Weights of a small GPT-style language model, trained from scratch on English Wikipedia.
Size: 8 heads of 32, vocabulary 1473, 4.06M parameters.
Architecture: rotary positions, tied embeddings.
Training: a variant of Muon for these matrices, 9876 steps.
MLP neurons of a small language model. Each row is named by its layer, matrix (gate and up: input weights; down: output weights) and neuron, and shows model dimensions 0-159. Each number is 128 + 24 x the weight over its row's rms, rounded and kept within 0 to 255. Numbers have three digits each. A neuron's up and down rows have the sign that makes its largest values positive.
After each neuron's rows, "fires in" lists the words (lower case) most often at its 100 highest values on Wikipedia text that the model never trained on.

L6.gate151:106137135142118105137123125104129107140166103147134126132096121112093125159126137174129130105131094120137145128107183124136129100126114179114118105144150140164112179164148126139132129121151116124144133079158151127139064108145133154104106128170101169098140079124161093144078097108133105112143117146137135141125187146104117121138126110121122135143128141066116134135128150126153107117158158186077130126162146124124148145169143177108075093141123098092121120129098117147137166144096117
L6.up151:112108183143139167084134142137099156115066168131119107132137134147112152136136153145115111138067108135084136154123129157118098128146126148184137143137109103119119175137153126157149131120139141089153158163164119143125133090175087187094100132129112149130119127158139097110139131170103132108140090118124148123114138112099179076114121111115122151123146162150170156117118124136136136110189145138133130114154127131135124130140181124104104093127088114081147139099128146121144104126125124
L6.down151:161127153098121171151130147150150141156149097124140098110131138124098103125097124108136151120114122111139132135149160114139131136093127166129104136122120137082112144124132152111130175136140101124088140131114080087138087174139161132151099143099161111133121125101102137121143119140149104148121154138089120106136129107130132117159119087142131111123151151185143129122102094052108172142224121107091132141133139128119155100155110136114117159153105130151123108142117151144132204100120107
fires in: "he", "time", "college", "before", "after", "career"

L9.gate144:177072137166099131125115122110115080170107135117165118116101141092122140101124082130122097134152125129122183122125114091153135175144110171121121129152117117128089117111152118167133140119143121169103098130088107126116118088098122146136149105133136112143090149120138128130148120099098157175140181115124077142135103152149126144118174116129131105156127161097153152146153113087108131115134170097131097125145116110117161128127110177127107133139163138116122107209149115125110134140116148
L9.up144:128105133161152116131117141148143110098101136103123144108156137172117137158120164134139149133102158169136159100099090141107125139138113087131101138150137149116160110120131110130097108157191098125180131109123084112120077115124138139089106127132109125146141125107132065167159129153186138115161112116137143139121087175063147133140128147099121114152160116137158090133130145172158110123114126079146149127138115158122108165139122131107116156116125161112129110083096143132159111143103164
L9.down144:113128168153100113155116150157117127141121147143127156151109096099150106162131175133138149101123146125108123097139146136114115109128164128126074097158128123140124094105101128141151104143096125183099168112164091142104109139080153115116089082105150120131128111150121136101174140089115127114113093114113135116097142163097120117085154164133123132127130071120082134085100130135111114151136171097122132129073171143159114143108109130103113154097095129145132166132143168123124095103110154
fires in: "he", "held", "daughter"

L2.gate192:104136160123132108111126129105194158124106148184138129143138075119135128140107103142121103153100109142138104131068127162121125139124136138151109144044163118114146091158166154137141098166127144118118129147108133078145157123131140082160130084124155157110125136172125165115163158126125112149127135141078153078131140142087120167170086136160103129131099108121108102124131145122129140104146113139147137144158112134122143159157102112125126154131114162111147093118095134155129105140127098
L2.up192:129114176140103102108176117127191157131091099162134128130120092110159152132101135144148134105121158119139099134075156152102122166128119127112091140096147090129148115139180134130131123138122135106138145134124112092111150123124149113149123103109124127132166149156140141143140199097121133143095141143105156141144127179112123168158113159199112130112139103116086131124142109131162143105136129117140125132152130146127130139141102111138147141170102125116169104139105115187170099149116064
L2.down192:120104166121100110108157095120112116155132121117130150158096094170117169110105134108136159122108105120129119161145145113151130127121090103063143137129174105151142108129158121109159158156106118107146163113137070146135141139133108098123125137162149136145122131139123097112171125082144125114148115167112110094160161128061115150098131154142157125157138080154142155149119123156135114128085113108142124114150207094134100153119133144133147120129099158099145138129116116158145077128094110
fires in: "or", "originally", "orphan"

L2.gate265:160128159135085086145114119085107103140134114139135113136116111162085105129152129106113123116118126126123135162140119124177120122148098132134163132161120159120115135125066126057141128090110103133129157124130165117115063099115147151135109110106092110102150157125091096173145113112107168120115123144145110124118150154069094117140075142142189142146090110118120151119161139145123152113101099124116147156116089123139131127133098139104119139139145129159077119107171113120147117095094121
L2.up265:124182158123123135109108114132102161144156076087131134079101135114130141108150130082135118125108168125100138135133109157134118110147103130133101149145111157109107147137127169178159148119099111093125099135106114094122157109140170135131100108128105129141142139109121122125155169129136149076130143151096171111136099158146125124117127134106144118191168114107115088141161153117095153120078109109137153176129144123129137084142127163167116134119125131055140135104140105152132077113102142
L2.down265:111163145114099136116114159065155100107148143138110146139135134093134147177110127115107151086168125126112166173123160119163143161160105106153126128124100110104101107150131132119112123138162123104095098164189140109151124067086097137138129134149155168103155104100118136124116119154142135133106110139139090107094115131111124128109128130111099109117134129152093150159142140130112147114117121116119150108092112100108115159123071133186106162107125118124099111159141157067164118141156112
fires in: "season", "was", "ground", "team"

L2.gate96:074159114108157130082148121132152151114100134126132116133142136201112139120182152137086101083111107158109161137138125079136125145119128134088112112094136087162093118125139125092089123141110131141121141109118140126090136148125168111136152131091141116151090137139163116152115166120175147128148121143147112098158089120136108106172103140096155147113152095146099104112169108110137101121174088096122140109140125157143135135170113125104089122153138091114112139107131164122125121101086131
L2.up96:156120132088132152110138128075118164093147136160131136132085119185137106073165123093145113092143148164101152153129123113153127160159106138122085134130121114104122127136089109124135117084154137117130147134119172150107164099141150134144140112141106119103086084168133127132090142109125131122137097107140155121191098119127118071160126113096160126126147120147132105095124101122156123135142104101101096141133131114116099164143143140163078111173095091103168104113121139124143111107128149
L2.down96:193134151110152145156118121142122161136098097115139148170132148118082163138104155155098140167105132136085158179097125109154149146152152113135119127152123087111168149116124131097111148149096132091123124161150127148126132156134114131074128101139091129110108101117106136158102132082150087139112085114119186130093107113129156124161108091119128137140161138134090155128145181108118130145145165141098111128129145169094105126135161117168114133135101132124132064126121128116151098123125125
fires in: "as"

L2.gate82:140136169172177111150101091125119127154126115140123103112117108135130098139146153129082154124140117146072117157144126126163135162134142128131108126161149084165098086123107109125147157113144147124162177081057093125135092099114161131106118138136090081106114124109102110117147177110161108125162140096124109127133116104147148086167157128113172143138169135069120110118125129130135120123161113140180136138159143139128117099135123118120108146108119096101122149112110135149108093137102112
L2.up82:160150135067103126162101102090126091115179114137091174127088150093135139135119160107141122100134149097138188123158131165120133117155132123144159109152124131150111100140151123112138131124151112102145136127125089157144141145134147093167119162160133100145159159105125173119151121143147133119126138122128133122132128115162094085106142123138149203154090096089100116123132126127126144137115147122108146141152089143135060114107145152139128109117124086128143110103135120167123151128063154
L2.down82:179148139169150139145151132145118150132137125085101138110143151106137142123159132131167170148128086179134126119110178156190122116112133151166136137101181089147188121098083117146149137119128104145134155113111114134147142102104155126135141094114095141124152112135114100146120135133138114115133098104087122123120149098106148110167137122107135170140096138129095134104118137152124120115156133099207133144149101121139157093133162062146132169094159120137124129109123139095139140136113140
fires in: "during", "until", "following", "when", "london", "place"

L2.gate290:155128107122097122121120127143122126070065141119096118130117145134167137152130117150121133116169119118131088146094088180119129133122165143156093068153108101174154114153107108136111135139145113091112092046141120146145124115141098146127158145093073141118141140133116159126152143111096118165115135128149147151141167129081093155138179128110128142151095165125143153135140176117122120123110129132130112133149149129123135140118185146147126137117078112143150103111095100147132109132144114
L2.up290:161130138116143133115129116107129106114098117107138143106148111154146109155125082136109110098140137109126105155132130144142134125120159139136122092139123080185129124102123081126085117138126096117120095088154120141132145097101139136122116136111079104106115143095129111105101112101097134154118176100105120181168164116086108102159180128136178105129156163145183133148114125088159095130093118124119120153130165156120133135168129109148112116151108086112150077134106118138092070147121147
L2.down290:146144117118151144140137135126099135124143093093140082143116142102129112125147163132151142151098122164114125115152093088135185145120102131145148062121124140115130148127141111122100103109128121117124111112116181154149162166135110124140129092134106108120152163144134121117101100165081109148180114143119129137126146115128147133122128117128159119085136124149148143137131091115159087111110110074125136092147101145148131122183148112115065140135134112117155137101117173085070067106147168
fires in: "number", "august", "german", "germany", "russia", "russian"

L2.gate284:082156152137143134134130147097165135113149126121105144164126152180146145124115116148132113105151129118063164135112172086164122130128112129149132115122107112150127118116141142162122130138130146130133124145109113165098089130094164145151128152089125113158082144148137128133103125177144178142155119121103134089154127112103078117122145146141172154124150131147144128144107110122129161102149130111120195137080124093128084171147137138088156133093137123123104141081126123134137116099051119
L2.up284:129173123146128148177156120187140132147103122152136116125097106135111113155151176121117149135130091147122113174150150167122138150109126105042120127137112135120123123105142152107129104133139151136121123141144123084160118131105090093122107142152142118128120160104115122122094152099124126109118139108122132157123157118137134057110125124129135130123137055148134155149147117136162083124167136143130166095096107134132127129165098102108160120141146113091157070136142083120117143100152177
L2.down284:128090122096131094106133123121086134162108120109170124086118137109129102173109147116073101135092149111158128128108093122136118145105119152095103135140078105106130159147106108105172116101111176178178142164090141127133142120136111131145136096100120169129150139117146097115146116149138108147093136111116173131137147133134127116111151131067145132155114129099125150172120126166128110145144151133136146107141122159144110138106121100133122121118130088141188082142167104128099177180139123
fires in: "when", "after", "while", "over", "overall"

L8.gate14:131139147139098113124119126169110136118139141152133149119149125158128151152157129102142103164129119153150159135076121077129091146116174151156116103175114117137094182114107165133195095146075155158140127120115103111129088164097126104121117120141126148136136142137144099144093115110109074139144147094131136141113111114150154119136088102126115131162152158139117130104083094160129145112174141127088145133123101144140173118134141139172132118132099074121139110106132157119102148165152160
L8.up14:116147141133152100143059153147106120136111095132110143179128154154107140133096116120137119092115120152161103144089071144094107147169111159119076117147155121140148105146141107102110116150119120139134125091109158141105147130116080065137089133141123157150109144161114186121135134122143108128085126122106132119134125113139141137103155132117153118124127153148155159131132151150121152078140106086104129100101171145101107133108160128114106069148106093128190135137118144140138124093133150
L8.down14:182101118115135137148120103149142119137143139156130129143171146132146136117133131128099134127119137100096130101076109119120155152101118109094132084079122109123140163117140135106106145106139146087130198180109137150144140100168073140151162204154129085127077158124127122097159112106135146136069137103092169118119148122136139149121146163102106115126170128114123122158140130147136101135091141110155143109154108115170115120153148138118121127107100151135128100119123106124097086118098133
fires in: "when", "while", "as", "by", "if", "although"

L9.gate307:119105147103107193104153115118129179127115169119100169129109096168124059133117147138151141148099137122107158095119107093142126129143124113131088123148096109160100133127117134093109136133127111139172140138158135113091112103131169153131147105097167124124150113121150084106112120103088104142147106128114128129111134150178094158144143128081161123129115087094128122155140127149120132149160127085120107116149144090116123130105119175129145124064101110139103166096129120094102120153157150
L9.up307:093115157151113066163135158091124131136123131099106119144167164136146114124166135152093147173153151124092148161103125129119125128142149151134103121149108109123126156137154123125158135141121132099155147163145141122119137151178116126163155111104165152120130094165148114135148139122123118169140157125096161116099171162123072135138128088097125110126129167114160119116117105076141150114158076160092109161114140073123126073113097165123127124109145116120104121099127084119107150132156132
L9.down307:126116147135145125103130150147179146088124181128190128171113137160149175124113140107140103136104126156128125116115130111158108151126109088121123095150155157125142154118129175140153105125104123123151114100113111118186099130088202137156082101143076117189118148132129154139114144117112189168124123113156102163104120130139141089099157122127119134119108128143099141118111147118146147129116132108139130076066173136118119139134143136108144128128147156137152098104156125146127127111123134
fires in: "was", "is", "played", "record", "film"

L2.gate102:120136110108083102106127121123119152121175138092075129150104157089097145136104118100143115142107122118126102145128096118157119104108193187147146148127087126128066134138110150100108169085124131128076115144132122111112165116152128092140114122105125136154142119151080149144139088146161123117152115160064133079112138118099103100127102127137104131125092093134123148129128142123098099123129131109083111160104103098138122128130135157150120118153120119125121130154129124145091171107136186
L2.up102:108116145135105129141119143125135128183163142129109123088127160126135160114164129155138120176179102136125123136098122133087163087107097112153135135159117110132079086128138104135096133093183140129154148131165106114138148169117156121140150107137104131112122100090125114118124103128116143160170121164159145115166108157099114135132123176074133132134109161145148164147156055118141156144125112131153090150124125118154166080124105080162152154124116115138113129124100099141126121134100142
L2.down102:176117115124168131130139102142117131110098128127164111133182152092152087158162110164152121105134119115159180102093109134145091134127101118115136094147093129114151176137139161166198101165122117176120119105122161102109138152127133144165119119141144159131126131134127124134145091099165132127157144120146123107135148115196121118101187121111131180119125095110141126144099147144146119169113123111130122131104176124128111099103132113113100114137139164150152114167132115079144116141144116
fires in: "was", "designated"

L2.gate253:119144118128124137139140113138153144147146096166116149099139163133141063167153144133103101134155112124095116160126099118108138166102137134141122079099172105133149131128082136072155165136172143097103142124107114096126107104158149117157122131106133139116152104118150147160151145139136149105153139119096096064131129123154099099148159141146145121116114111131164081136187131125132159134161129114167157178135117135126127171108145150122142137092167122132122109132107089155118157102091167
L2.up253:124154116129134153118115099146108160142149123143109158111097141135151089136159137161100121110141133128124100148154107111131133160095116124161122118098168135150132140115122157102168185148179140111115162122099100132129102133143134101167126115149144155134101067108107086170129148147173161123151141145100116063157086121133111150161108126113146152131143103136164089142170149095098138158150149142179139175099105142128113174114162134155133133100135126116132131130107110131124173099113143
L2.down253:130157147129116116105105126099086138124141096120098154147132191175176126102120141155095168095154134157135110156127136094108156158113109149113127149207133131101140160106136137125161178153136150129125089119093125139129127151132127187132101109116118177133103154168126117147125112124112119135099112134154125101118154098144126158102123168093110190118159131093140131148118171113122110154175110121160121127100125143129130142079109155118125137117160124147162101128147106113112131139118095
fires in: "but", "until", "during", "johannes"